Weights of a small GPT-style language model, trained from scratch on English Wikipedia: vocabulary 16697, RMSNorm before each block.
MLP neurons of a small language model. Each row is named by its layer, matrix (gate and up: input weights; down: output weights) and neuron, and shows model dimensions 160-287. Each number is 500 + 25 x the weight over its row's rms, rounded and kept within 0 to 999. Numbers have three digits each. A neuron's up and down rows have the sign that makes its largest values positive.
Before each neuron's rows, "fires on" lists the tokens most often at its 100 highest values on Wikipedia text that the model never trained on.

fires on: "in ", "of ", "- ", "part ", "ext"
L3.gate365:478461495526505486442514544482500540495508520513518500495512511500464463505521506535542505469551507540475489483487489473493500543545450532506546453480503531499538531507488520486530542473492541518537488504486479525506539490487472478466494509490463513511535499491458481517495531472547522497457515532510495528508498525454538526449485502501544516482513505540539512507543529455478518503495
L3.up365:501497507529527562501468512494517464519556476471496490504542489469482444487524488544492510482497488513485493472514468512533509493525488522504485513504558462516504473480445538534517485487506507480510448515492521534508497527475486525531518511455471497479484460438488499478494525495503462476496522487516479508528533462492505518480531487500443484501490557551555526496526469474491503502502
L3.down365:543493515532550528477480507481501498548575488483529513481538512545464474541533487528493504495489487519467513476476515495472527512527483529512512496498561471486499505504536515495463474510442516488462427489501483522508503511528495520482494502467513521520497516487499522459492504476515476532471492486492541476496514522518511530463507520506477492478496528529518531472521565425468506510510

fires on: "\n", "\n\n"
L3.gate815:487479498533473500466444501462521495518501474483518476481471521506476485484495506500511477543468497465526515481496470508507509497496558468465508507475474490497509538508466493453527481526524480527494523498503487465508516535538539545487473508502536526530503508524522500466464527481496463458488508471490533491487490466438500545515485471509486469519458493479508484488520513540506526490479
L3.up815:534532463506510485480502477475543478480533506492511511498499549472511502514475510512483521468485457496555498479482533477537524529469468515553501500511474502480485500466496482459498490487467476487479465486533499489493490533537487509515531503467484464482481528552522532477487524503504470463528499482518508507538520458504509531511498488502496425522473494512507518507503515472559491513497
L3.down815:526521487466483497465529462472505465501517512516512523479508507546474488482516487494500532478507492509552484501503511482550486499473462503515522522510489522460510484494490511533510520501514533478510509463507476502497500514510492546482503464471491498488477520500528530461458535520491481471536484536499491508546503513496481500528527489536497501490487484503513535501474554482510496529499

fires on: "has ", "was ", "have ", "had ", "Sand"
L6.gate685:468521541532510541513424501486534463473444531490511470519475531518528476495518489481479476494549510495509529500513460494569504484478485475478532509544471520491508517539473545521520544527520526515506514501511492474532492539523529518490491481533480488492460519479497537472461521477493475537501508459518464494509527498517494528486522497507511485549507514510512521515482466541538497471560
L6.up685:443536549492509506495504540519489476500506550460509544511493531481515472488505530526477497467534548510505505516481508471529474460510485489516501467497502470506560460533503518501526473490474505536483522550454504470487502492509481526513502544509486528480483501476473510512510457502497492513478517462555441515496484517472564539469481523506470492509520475496527504519501515520497534498461
L6.down685:513505549498506464490497505501533522520486533474515533500517520498504507552519532504487503505523509507510529496483529479480482491523470507524497486473436487468536473489518466521494496435466510512490438516490490461510518471495493491489485516518488528471466519512494506543632476535496534524461493490484508476511523499471523470499454497519445504501510494531499505531535481445505492514464

fires on: ". ", "Grade ", "2", "4", "9", "12"
L6.gate974:531506501502491491483523469525542513451524513486482454571503477462478493518464503466565525481508512512543491524505509496505506510493510491510489501511515526514480523494462524503539545474503467515504490542493511494468496485478520527516526527514499519476540546510527522491457493503534510464492505463503479511476484475468475447494508516475522478501501533503469494463528505496507494498515
L6.up974:466462481508502530450459494509458530449500530507507464527530491473509486491547517505470498509482526496481543530495486472515519532539490527496504519460515477490463523517537519543469551479499491517493480504507487511523514531504474515470536502520502525524476508523469523463487500518463501479502485539506522512488518494494496504548440513526493491496498545516543514463474501519523507502512
L6.down974:498480476509512523465513471498555531492479509509486518498480479464487499468521488473535528456527496536494495524503521505494521514487456544486509499512498499488547511520483527514472552531496530531516474535497509497471485494505519526509513483509457477530453502520542490477458497478530525462497513493516551522498466495475485487500499548536542486511529468494534494531488499497502479475514

fires on: "\n", "- ", "|", "\n\n", "198"
L7.gate163:514562509524504487518520522472499489533512506536523460477498478537536511528512545497501514501499492487528464531511489495468476501462512477495480540526442522515478513478482515448562533551520502490479535499489514490482491489536540473461524485516485506501512517482502481506485498483512516486501498461511516509502512517460532521518472502494522447507540512451486510514521481536465497536521
L7.up163:530490459470483511471496512493517504511528478475436466500465547470524497458491527512529520504476518531497526476485502535498487477521491501480522514522451475508521515474500485549498532481469490481495487479511512473528535509564498560504536509450481548493495461505498495483477490493482495520529490536468466553541491518520540528498526520516477457499481528507495522480471532523500496504498
L7.down163:516462519478459449441502513525510496455524487516551528534489507570463501489541489495549507484502529525500496520522475498545487519495494519518485527481511524515465528443526531506539518466506491526465516491504514461512514515527484464486450521518523480473467512501466514461455534518517474481518487501522511490516500529528468502508477441470503466527512469523493473512528536498503526509466

fires on: " ", "(", "• ", "- ", "| "
L6.gate1236:513522501497454475469476535507481549534487530495532448498564508501489522518521510524479495495486525483517537500455487485508484478496548491495481495515491518495460494471473527506518480467487536524490500481459495511546523529529481503473494501519479521503498528506490521511483546508530525540528554501473503520516524518537514513492512500494492530528505538522522510466489496462573503504488
L6.up1236:554535491518537453505477487472480476529459534486533497461478516473497507513483528534484470522505544460475506494477466466513483456532538513506501463520509515473506542508553518461476513507512485499558450538534505503461508548537503497472493510492515494477524501527498513544499486504492498516499487510525447486502499464528522514508522491490520516526541514468540526462525538549493517529493
L6.down1236:484517448512495477523524525489516479517522564498521492496473524462495506529547505495497490524476495515512505506506518471500469506454523475506549440497501477484513503500518494500487504494506524518513545519522482521518539510494496464479460520477482517491520487486474454547491505542537490520423495545538483504511525504505483486501487514491514516524514536501465486520514477504557495488524

fires on: "Col", "Min", "min", "Away "
L3.gate731:500510507478469465504515533535444497533494516464511485489529490505505467529568526478534578506522493528543519496550445499488480500497481495496501510517499538518485555499549526483505497543489479477481507508488456488482479489492483519524488449519501532503464487478504478564504503459491536510475515530541498516489484523519499470512485494494524518536513493525582512525499480513487491499440
L3.up731:535467529479503477516507516482480514499505468461497484513495480496497480508509526468539505495526467495537486510470479543450490539522449482484529471490514522525479483520516491501506514478503482486517542507574486524473512521499479482489500485504502506466472477447525506500517544471512473503528527465524518559494494499523492482527467504523517567511499510485503526536574511499482484464465
L3.down731:541506486503496511467499546494450530523502495439482522489526503488487477536552485471530557501550506527535474467499476500469520490477465498472534508554512500475526449482506522493507524548488572471502483481530452513535481528528499520469521472532514539516494514479515486501455488494456521539527526478513520503505513472520532516521456495503514545520520458545501541485524470514506520498447

fires on: "s ", "of ", "9 ", "| ", "in ", "time "
L3.gate685:523499501444488473511502478533442495467507517439504498494523504499507500495511486503545529507479489490488515520519464526486526463440507462477489489488477460505493502515501477504516496501509521524491481522510499487540495456476527513487484511481500491472482500488541459546484494464493535527499516466521474505534490529440522512524498488493513485508490503525545527487476478448483475489464
L3.up685:486499488523493536462460481512531519480536452477492477484515481470473469488509494473519540466472487535474500503510505549510476487555524499530537495507499511492507499533471481561548529496509532546475473551525488469466508506476498533475518465507461524448492509508519497496512475499568499446456520489515495493496485487476513554514445480502458508505526525459550513502480500475506464508502
L3.down685:524475500468527528479518474541449485507470492463471552507505516495513497504500543519540516496470542524493522497504474486500529554464490516490476485479513484499499530484537525520495486530462482472472482483489471535509477479501502513478495509512506482481523488487518498470502511502469487531451532495487502499494496467513445471543513496466470518534527522540488488508496475491443516502474

fires on: "of ", "\"", "\n", "In ", "to "
L3.gate510:510545508516493495495514544503538507492498505496485502474520580487510449452496475511548495512466527516499502507508454524537503488528477453479480507491484511502508523501494561527528511526507488494513542530528453544514542456514547478471513529531505512513518506460558524536515485495528550521544489505476449482511506490502499518466503489474505462460516481545532493518482508537508487515464
L3.up510:518511517500491513490531510486527520486511475491446480432497531547493457489484483504473451502519499493499488485475515489467458478516506511482491506524503521462454535495509513502520510487510527532502494530516500518501498480564492512492509479565504497515468523532508457503460507504492495497497462488489488482484508499507504516462508492508518452485498486487467517560503501479490544456525
L3.down510:486518493525485477493523528513444501495502508503503509515547481495506508495490483483539518527489524486512525483531469503531506505497433464488463517505486494528524529519529543491531453484517493478495501533506457529523527474494529490511493502466490498517474478495501543534521522509518495479528511480523488497493526518507472500511525515494456492498501510496500470488492488524508504496464

fires on: "\n", "\n\n"
L3.gate1140:524489474505432516495492532528509541500531506480479476520547528536516542491498481456477530528515483517489498479468487505527482477526547474535504531545491492500507510482502515522482521469485516434518509499511473537509517503509561512516507460502538462541440515550517525509539499494489493511472496460481486494504567519491467532523506521518521464460494487513486477511472523516494515486507
L3.up1140:506500548505488517489537555484531543459530501475457517525525479490498513496518466498462482460457493487523477489463499513505497483471491503464439499471511556489483478461501521523512506522530505499472489493515453451496481506520489459457510457500506450475484483493539539517520497517487521489508522464544509482552502461471507492513476498523496502486491504471509528507502522512488515482541
L3.down1140:503497521549476535468464494517459470479483479468515480492531515530516494475522488499483463495493497517472495504508513463481476520517497469511502562535454501509475472496520469507478507479520431497511513523529416515501509463514490476515488501475516503518497511514534488478482489490491500542481496492473482478520530487514446489545520479474505549495541474552452511527508531507502549487474

fires on: "| "
L3.gate769:509497479487517533499487545529497519514509474478504435494464496436482484509464485503510483494466503493506528521466509448521484505469496467534523497515509527514474508438534509517503542503530503506507506500476559452477503544545466522503501512494467488489519487463484477502491511478463511476521507477457500569531492537474518525491488486511475486506465448489501549471518520493479495526490
L3.up769:485519534491524551520483511483499524475490501490480473509452543484518518505498513552502422475482545483510469570495461431496491502515492503458508520529523511526495523429486496517499556522502550457483493524480500512516511553523479499504539491511468507503509490447501491537498503518487513492546508523517523546530473557447523520469525490494531502465463485495493530482521545510500472513535
L3.down769:500517456475517513500465519477507517487507460482500569550490501509532530539494517548541473519504503510497454505503467484529516494498474485496508510509539495494486482473519535523494561496483514491533485532496524473480456481482505540492479512471470532486450521429497476528503505505505520490493519522483534552533461515463540492470501511541494487490492479484490507513509534504488539518529

fires on: "her ", "his ", "a ", "its ", "Her "
L3.gate251:496467502519453513515476510507544510527526501486516536543521508530475518521528531531508463482513490485469536504459469492520480474513513482510535555536521533509518564505508474483519497500490526480531527527493467497503500504548515524466524524497475547476448504512505471468502481457463495467473516552497517496522463543485509530531519518468466490532511506472488511502496496529500513485523
L3.up251:474485491515541517512487489474514555487547498500456471525487494480496492516483494487468462486478502526477517503509496507521468504536530477468529513568524537458505523492495510456547485494472484481505489460481501510514518516500449498499515500534465489500461489480539455512474489466494478436496528544508497489520510521499543514451516527490483470467484502503540519502477537488482497473500
L3.down251:474491525529516511499444499499496558501532468497516554508491508492507535519493535479485468502503479520466523508514515506513509488506513469511503512507518499487482513497454499513468522510488504514508529489501482533484500493518456501527528525501458498440499499491525486482569473460486514491479522537441508482485443530472493483467482520529471417510516493483481478514527546495490481474498

fires on: "of ", "| "
L3.gate698:494503530509559517517473527516514483486518499523523512515492554494491465499483475471513544512512514511488527461518521512514474484501492492503519508504499535508500539442492480504514518485502496480467506519498500505516496506526534517493502475559493487563509482460540571500456479515512483474471465464460487509522469511471467542488538511455487499549498499512479513505470487518509456515500
L3.up698:514513552487488509494517505558511502534495451482496456501496532562430513539496496450529471463517515508481497500520486472463494472509500495496559499482502528479521490467537516533509506511542523459503528441503491462501450503523516524475457469509465513517484522498488456493528528495496498491476528476465459461461506507473506498475431518531476488493452466502490527510497483504552551475496
L3.down698:519524519502466475521537476535481531456487484502520517506554484480518492470543502521511539469493527516510480470466479503507538478552491514493472528489521514521466501500510524497485506529508484491482496514531529512490506472521516512484472518470500477476504453539473497499596534497506509524507480541501490501493492509498496540510487527515504512507540525527504500487506498490469537493463

fires on: "| "
L3.gate32:480504518525503527474487541530498535531522458566483476492509509506481512534502545519519507501494521487457479510477461458549533515484442478491496481505514553509531465473474496501515555513525524455480504514491492464480487483519470497481489497482484480541461545463471478501492501519536480484516529501512518521557508502446500495515501451502535508477466490531480483499511535533541478489453
L3.up32:495515489469528507499529517526544518524515476492492467523536546451468473488480532461488425519477521487474523546488494486497520476499491494511548532496516524503521490426492522493502511523524518510521493491470522503492503557532480496496502525498513501481504519496500520485516515493526470478541491509488476546516511517501488478452495480516520527518477455493502514491487518511531444541492
L3.down32:504526467472525525503456515500509499503467480478493513534486481504558505494533515497521450515464454502485471482504445469455511494471477520513543517467512486492503506430493521529478519503486511503563508508493525486449482540479524535532509507486485522514472531436494513504504504479503502478516506542501525534527461540470552527488523513560482507509496495485470516502490547499523513498535

fires on: "in ", "of ", "to ", "for "
L3.gate888:526492514496556484472515503472497507510538530458524479489505485483557471554499510506437485453515505542557522476536493463492561465492508529487504486532472524493468490493540531487526479479521509495490497471458499504495495511508484483483498522510508503499537524532495491478458519501527505544497462513477480510507540499513466511488483470493525477481513492502550529473508520489532490491450
L3.up888:475502506474505524510513545507546485514542473497549481525508455484489522508478532509488503487503526510498522464486486479515509513524481513542482506480504549467463504505525516486567497506542510520486512488479490510514546507503513524471489481504491541462465494513480533489495565488522494478495518477448491535478478490500475498507481487511467508468489525502533481515502513490498453468451
L3.down888:551506498491508527492513465512482512504507504449517487521507507543518454556526518502506516448477530483481510491524484502451536484466471501489490492510518512504512511524508551448483501487457516476465535464454457481479498493532495516492502509515511497497496478543507512522491518495482489554487475470482495525503530509495483517496509520486516472544500476500530503480523499483535543524488

fires on: "Su", "sur", "= ", "tri", "Han"
L3.gate934:498496480524443545514492487530450510556495506517499488499507543516497522507464478506482481552498499498533469497515489498505498459479465456488511510491491511531564531538535482542518514513470485537459513502488500511452503519514556542503525476498479540494515509528521523472500479476499449474488469516496520498517513533519458533511500459508471502488461505469517472490472487493501510448492
L3.up934:524468443462510488481489511517558502509469501512484479480495478480517501510508493528521484542494515514491475497469483521466491513512512525497474494494487491504493523515472523501490540544500451495507461470482474481497488504501505497514475494518523504485529526506535522482450509482511499493454467535477527456523511485516505524526484481519539531518434520475486516509521521547488492506475
L3.down934:522475474452498521504514496489523472490469489459517482488512477512483507510486482515533447506454484500471514491475488491475550506542529496529486496499503477518517504518514518527474498522518471480488486484487495490502470515497491530490486500497529503505538535486490512497470526520490528508472450498461498458509491477481524521527508437506537504500452498513491482514517504520430478504483

fires on: "| ", "\n\n", "= ", "a ", "Total "
L3.gate107:538509487532496535445466494497514493493453490519507455521513510498535503474503526428478477529476486526511510447513498471499496520490520525515496538478483472512436458493512514520475528517468506477498526446464522479505507480488522495463527561514468503495501520510482519515500495514529482470510505490500514497496565545505527480547487500518495490545503520485482511505509478549538507493439
L3.up107:525497493564509562482503480487482521463456484514513429560484529482489515517473511441491486491459519514529544472526465472516443539526474473542495472497526505467451460497477488526515532506449480493517511473507496461501512478523475514461493528467464505480490490480487537513473508529511509440548513475503539515521496517526461465510508460490462497504463488531512472489530514489474502478503
L3.down107:490517523496494470473521461507473507508493509515493525520539497532476472507480435509495531444497493488532539514525518488503535483461516500489520521502491475550490470480497507469478448529493512485521498456501461485492504494491524494496497496490498468523523470501498486477474495525507488523486483524472508453494466504514519513497501566525512505507514490509480492482487516481488536503455

fires on: "of ", "\n\n", "in ", "0 "
L3.gate68:542481462475462517515503465495531497553549500497539483507507482502475517514525519495500528485492501516535477497531526456528523494513464493453467491503476500489518490456507517487525540500521513496454459466506476495495462472496482504460475492475479501472471489515466512497495490452506489510522498494521454484499547529522471538514450507569512520491468507478490505526524516521479505458506
L3.up68:503502519491488475476503513482479471507519521426484474461506506550531492529506474489477539503485513500557504526501495467497534488480503513550487530483520514515509511460504546502532536513528485475476519471545523516495492495531496485471514468498517475462489509487507482505478523499483549494507510492455526498516519493489467491549508545510492465497533517466494499489484485516537469537500
L3.down68:502525504468524461470484465480499540487453490495511554495502525487513465468514486489527522489522528537503474497461477499488485519459505514510494520494500470526498549505530522474444486509477530536493473486473525481470487500496510515462516549449490485504467506515543488516498546499506486521446524509471498488501470516475492523492476486523505499485491464511496507525539495482508520464500

fires on: "= ", "Little ", "positive ", "9 ", "a ", "ita "
L3.gate410:474519488480530539500488525443525470471517483533544483458501553550524505512488535490511473497480507515533479468483484445487471515523519493495546494452485485528493522509539485513515510496510508499505519481483486529486506492480470545501552474514515466517478534505460505495478528524511486587523493508471529526483498473495523516488476515460481490507517485510509492479489461475492506506522
L3.up410:472498514522525496521480463504501548508427529524515469495509476495534511506514473467528464494491463520494471512495519519520537479492459472478523521524469557511459468529497509504529495500472527472484466493448517475477511441486508509448499534500526471477506462499515475511517473469522500505480515472523490467525472506502498519520505494538493511488509447523506436446544464476475524477485
L3.down410:492500495539504474519523488507439504466472510538495501485471478493495485507511470531542508496493464488497471467476495477540537511476483532459507507535482496509493506506504487553485535534513520468510509501473509467473497463523503446446531547469485459482535447542502490539466467507487534513487486511487528462497472472510485487515498524507515506482527508518507564476490517501493501499522

fires on: "Tour ", "202", "N", "de", "Ch"
L6.gate184:469502488515522483492482481519560531465484475470473501507469520518515483518501492475543479526476489456458488522519430506517507459539467517481490474519485506514483473487462513521527501517492485538499490504476528507484517503450526499502470535509494498455506497511531497492469507510503447531482516502529507523535487497497497507453511505472521456524507520512514521479493498531506438507566
L6.up184:499491500482538490504499501519528489503509462509475514473512527484527512520489481520520503517499505477469441475549509551554511522502476533531472481520477508490500492493474538487497493498463500522463478486455548552493494517494511511487502523485495548473477517484435500493520424487474476476487470484453519531523471485504504518488496504492528493487536524558503530490498512511497480547479
L6.down184:509464516532453503497533477511498491545505511476506496522489504493537516475502487501540510514494479510470471451566520508443496520532508510482542495516564501536502513486462539488433548454464508471448500479484465526538504513495510511525528511528478492460496478483516484442467472523472530499555536480472476487551504475538490487496471544513514510480510466508468490489557517555447545484514

fires on: "Ber", "(", "life", "intellig", "born "
L3.gate81:485514509501527488531472452470488507515494458533522472486515471477497507454485512493480534481525480483508488514532478501475511520494497471451502497482502502452481501525568485518542515562462501484471515478481512506489541491463526492510475521459491513480507510451457509470459510486548463565470476522560525528549484525510480501522509464502505505497455477480478478506558469511489510459502
L3.up81:481505510518467491525446468493545516466500488524507520474499482542493528484516506524521528475489508512530542511453469466528507479509480502508477482495531522487485487484519528527516527523492502483515534546513515515527505487488488544505544462448488502523485476497509487491466574466532499492486520533540486534533443558446493567507477464473525511528460524479542477516501542516488491492467
L3.down81:529472474498481514503500455473466538489499473490531504477496475486497480482487503454477506522492532499494521484472523485531512504484507485494490522516498512496510431501496486520436493492464437490486522504530534519493545470500504490501469494510467506475508512457488481470531477492533454544517489517509486499515521525477474489508501473498544505473458495529475545513512507459492502510469

fires on: "| "
L3.gate385:477517511477516518460505564513525514527489488454520476509472526519506503506465519491482523534519510529520522524484494499515482459494487511517508488475516514508481510468506500488525554546554464518496529508518523463475496516544431462522514489514498469490446461495481522519500484516502478448499487456517495521520507516460501507489519515519512501500507489468508534495453539477512484532556
L3.up385:507498495459504542516484545525541488442511489502487533524487503487532486514502529497551449495507521531509479536513469483487524493488515490490488488521518499556501535491510486500519549490521519493492476552518510486482464470516452505522503479483497443490484529423492463526506474523467491505515503541491505578507455483498486492462487533525469486491492481515503523509484499525565489480524
L3.down385:510520453482501515506488532533525518509525492507502524564469506514550546530468513549533481511513496534514488528517482514490527495487463498499511537510508496467476459443506524477571542475489519505512493513494520479501445504486507536508494514477495495516438543444499475527490488507496516504514493513447500504548465516488495503457518520497504496473495500517456513527542516500494526515554

fires on: "of ", "its ", "his ", "her ", "ab"
L7.gate909:493475514463448534485500463550496521500527504494494499526481463492487551481491501473549480506491492518490547534512463476524466488502550484465452497505486516503488478497456478491553461507454492512476526485505512470491483515504497523479489526501502467506508490491466458531513535515544497463443495549472458517501506519492506463467508459479462481487549469486488503493480507514497548480471
L7.up909:467480487493479465514510474496486491485496466516498474536541496515509514489463466468472508526487481525498508520522509523516502502524506464496499473490520526525500541491528478480515476472488473506522559500502497521473490526516488519524493483471475516456509498495488423509487543500517496467492521520547543486466506506499470486491467562500462488488472466515499518488476552496463529487509
L7.down909:475526487533451530504515500502464510478498518520526541474498499487484480498519524525472485487504473499490520514547503472466509527517510461523456550473490525481491505469494506492501575496507508533522492518489489513490509520517513494483540436476489558471456521487514520523499497485530521517457475527506531497524489539468504500541499497507469498497550467523508539492447547490535528460533

fires on: "her ", "their ", "his ", "it "
L3.gate302:534520475517481504527448439474558490493497500530514549531493523489546525534517503493469460530436495483488525500485506467512497501521525455517510500483544502548473500485530447516526494509467490469479496531499538494480431466448493480489527508487533463538542525511465427470543529514492480490460498529498496506581530519485503468483518494488518534514491477480495491509480522475520512484545
L3.up302:532466528513511512492488526528479515508525483532515537514462475525476478494498511464478476502504524487479497446480520470480493497526518567507459478465483515466558518525496515489504475502494540501476481491480504520504508468527487493503497512523513530496524439503545529505476470498508472469466464530505498486499497520532509525509496505566479465501501513501522525469454481453494503493494
L3.down302:477475498523490545498489515526487454526495506504458554543467496515517545513503502523512477500487467537520505524500499499501478447492487500601479488486493495483495563515477444516489538565494477523460491502496484496505472480490473509481508482485518540541514477537506481462582540516453518497523499524503493495487498519501512476451477500485500534540527448490495511482506512482474480481497

fires on: "| ", "1", "|", "C", "0", "("
L6.gate1279:482490532514462498496512495519492543461479483495516519508507488496464484526498486519480510545494518464468492505519483491472524488526548505491496469508565478493516508446451542491526524522486506501461512519529440501525481521462471496490471514510472476472476515510506510501450527511499515528542500515480443496569523472489497481521493499488488501512484471460465501509481488475510487511517
L6.up1279:527513515476551508544558493531509474498526514492466445511490509515506492476520529502481496496540503472521490520479474519492549490523575504540495483506544501529533481537496496487536501495519486477526522541506492427534484506537495480513521510516505507488530465529472468482492504535524522500520508495488508503502501487459471464484518472467469505463496455461493491485530506516543501533497
L6.down1279:536483481488490507499510449505483548493506522503478488464505504490520476501493548498509531559544515510495501504494470492505536510482495496514518456491526505499503515485498482478482485451546489500451507513498490472500547505493513441486479533500457481482518480493524523551580509561511468503489493521525501498503542465506486506508514511529469508504448517477486521520495457436465500500497

fires on: "\n", "\n\n", "inv", ": "
L3.gate1059:500491473503469499466484526509487499483514517487519467514534519530486505525496479537528489522511491495494470496489494525511507471516563429511521461507509465526455516479472506489521487494510476460533530485499489517482468498510456502510456434527527536513528570488517481498469497498518494499449499473499520483537497511488486515490526502475526442483581450470479518490479522511456547491511
L3.up1059:468477476477483522493505479490497519502560474523515458548508500518484461516535512474479482480482502491518531523500507519510464517560481481478467515455496513497504501485473490525517528498535497511513479509519488456492499500502488497508488463472478533481508493514483532482482537487451503499503526495544572509507499518480500499531428531539498474491479496449465505502438500520510565533554
L3.down1059:512507441465478536425494460520512499433530477503499491534571482534486523512483466491509479487493512455514513488524535567514478510523488480465510483529507519524493503510469492482539478486502532496502562499511506531526527511492453519517504472512490548551503530495512521470486519521503484470546497469477519481535512497486497538531486499476502518486483485549458469467467559512482506487539

fires on: "in ", "on ", "for ", ": ", "of ", "- "
L3.gate461:502476503448489494519520507542495481508506481510534494546549485507523503524500478499515545518547481525537544491525491489510515451499501497513474455535528498452550486525486526527546464499555505500446474488506509534521444505486484485502509484488545478512508493470506499499503542507477540488480460497466508459520544486499510523525518505516525485530540552484456490485478502499528505519521
L3.up461:505491485466472486522524500498472438505486491476527532507530524499488532493486519531544482483501488493534484508509438489469524492479498491518485483513491486472552531508459475508504512514531471532453505504507504528517507540506481484493488492516479551476448495508532547499498539477470506503502523545452470507491527491509469506489487487517471467496525514458444549528485495455458495472481
L3.down461:478492474489535494471544454538452572502482511506457517500534496534476481502493526518500484518514480519537549465488485487501497536476547479494462469529491514534524526531502497499506480543492537480487535487436496506527475521527491505497523494480489509516487469513471478514536503511503497468458499502497531495467519530497458513531482525499486506521503528508444446509512483493506524455522

fires on: "| ", "High ", "r", "medal ", "Str"
L3.gate38:481536498528510516492492519507514449530516470561511523526525509443464520558500475502509518487483497486498532553436493476498513488521538541483495515510525492462532485481476522496494500506502454529487539505473494487474515494503506523506513487504491528495468473510491446481502560500513499491500492460515484559498480498505540530484520525544476578528500488495498526507493492506489478488500
L3.up38:505486495479511487514547502483530521525507519491484481490514563504510545485489489458469525492478532484536486569497493488485489490526517493516558513512498494479476527522485473489504501506522519504490473471508512490503467530455521509484488505506509556477483471536523517522511518483493543490507512525491531483515518500498531504527536466494514524527493518486533456488494504545477506474485
L3.down38:526532490511506494537518481491517536507494490491523497527501494479488525518518453536492485530518508477533483541462493453490496490528530475568521491511469480550479525504492508459521505502466524479481496510460491513503492494477512495449429463499505525505490485539530495528478519535495511514492547474552478513515501499556531493532510503528519467539495494529495478505548446510509495453497

fires on: "has ", "sur", "have ", "does ", "had "
L3.gate83:473510475513500471516497496561499481495486496528513489508545508525517502452500487462509524491513490483556548532488454494530472485443485490494441458517482502506524523531507509547564531502522516489491535492524456485493491528518497522485488496526509469479515534486510476459473469472519452497462493519517496505490481506487483545507479500500498503468469493505510506498534491504479473538509
L3.up83:504518462459487518471518543465489505494487483470477492513529508499499484513446476563473475533549464485518476488490522462510485512506489506512499478499504524469513477543442550492481504467518496527471495522485459472487496537464527554470492499478529552462531492461526556486513505490505510470514474506529522505528486495543502479496552487426462496500551532491524510494514546467511507476509
L3.down83:498508464466533539494491466494521513524488513499524513485509501502492503534494510469543533527449459499535504514494532499544491493462488454504487454479518479461524518541519528498488534464465509484508487521485462488456513495496495491518496497501454485532531541478526484472570488513532424463468485497525536521522511493464508532524503467519439482476489521533489507520530532473484493561476

fires on: "\n\n", "\n"
L3.gate71:525531542478496517472484460497527476505523503471507544494518481497513478479453486502538514504508475436519535471489529461483512462486493484492516511454449472511519512496514475479506452521499462552509463470488447499476478510541465530517498511505519493466447494528485509515517559483473480520514505511526505501460534495484466540472501496562489474495483513538496504530518492507493530504501
L3.up71:512521519459511513461491506482518498519486547480537519517503497496498501528475502460492506481479531481547505495533513519499514517465478461480525487467450464510490528498545487511539425520512444502476498480497482485500504510539471515530532499484435455485479484519495516499489552495491446454491551499516505472501510504496458496488514538561520481505465498504493494519527538454492518492520
L3.down71:518503531491516495519509508500517530506479486518532492509497531529506502499520522488497495506507520527510531517489533480526506525484482513486492515494468506526492519492507512473503519471483523558504527503526497517498500485532503540476459496472510506486494536486499493431460504507523481464451506469481517501551490499462459507522471479495480503527506482506488496499513499478550529512500

fires on: "4", "3", "5", "2", "4 ", "12"
L6.gate237:525516496509530495491471452466520484503503449526467482549499508435492498510545512507522516450490515520519467457502512533552559507507526504474509488517506523544508449453543511460490548478512474480510459472494516496515523539509523532523497494557477475484527512483515481475478516518502500475521508470523445501453529459549529464471503481532476468493518552502506527487480524495538506513525
L6.up237:475520467483485503489493508531504462508505496530490447489466517517498477453503501487516509512529520463472487466511505497516503518488523485486496517483535507484493482532482462496516518478462481529525522510480500470528462494502482522484513486516491480514561491466470464479505484494530487490519495511536519567499527493466551544532515499493506507505476487467455473495462491505482523513469
L6.down237:520531519501493465476499464520540533521479510459483557496482528505520532528514526491492455477549524508484484522535506541495487538495484528510526526493473495487502518475522503505481538475497487492474495510534490461522503473585503519521495500522519479509484525527498510548476546509456547477466489553521538505510469471553484547516519474476527522487497499518509486507509487506490524500515

fires on: "two", "three", "2", "one", "six", "four"
L3.gate458:473536492538511538504516548506538510502469510473481500494468519511500500487512527471512484489486492495515480515478487526493461498473546494536518480525508497496530542475466489479500515526482521517468540478492543492448492548547473513512546489492484499510528480494481499484512466493513452513534490549521461482500471460488503498520511458481485498544476476518457502497506505525463475496540
L3.up458:500509466488488513506488537521472520500490520516435500492498497515505457504503473465492475550486451498472487487498489477476536501531522488502487493516473491491495509509463455464497505541451502502475472524535456530485503498472497475510512514533482513505530503490437481465499471477527451504508460503508487520517452508474511503500507510523480530504466492504518513506510499476513524502541
L3.down458:510514490478502512537468517514497482491501511470445459453506517481518497475523499469476497488505466554514481494516495519456495468458514465503517499506532494474477556514480517485478538481459488484489518495509503536478494530498499490543489490520497487502526444516467513455549493505478435509498506494521435471488457473513525525519516502521488484504470502531483469473495494522508530484528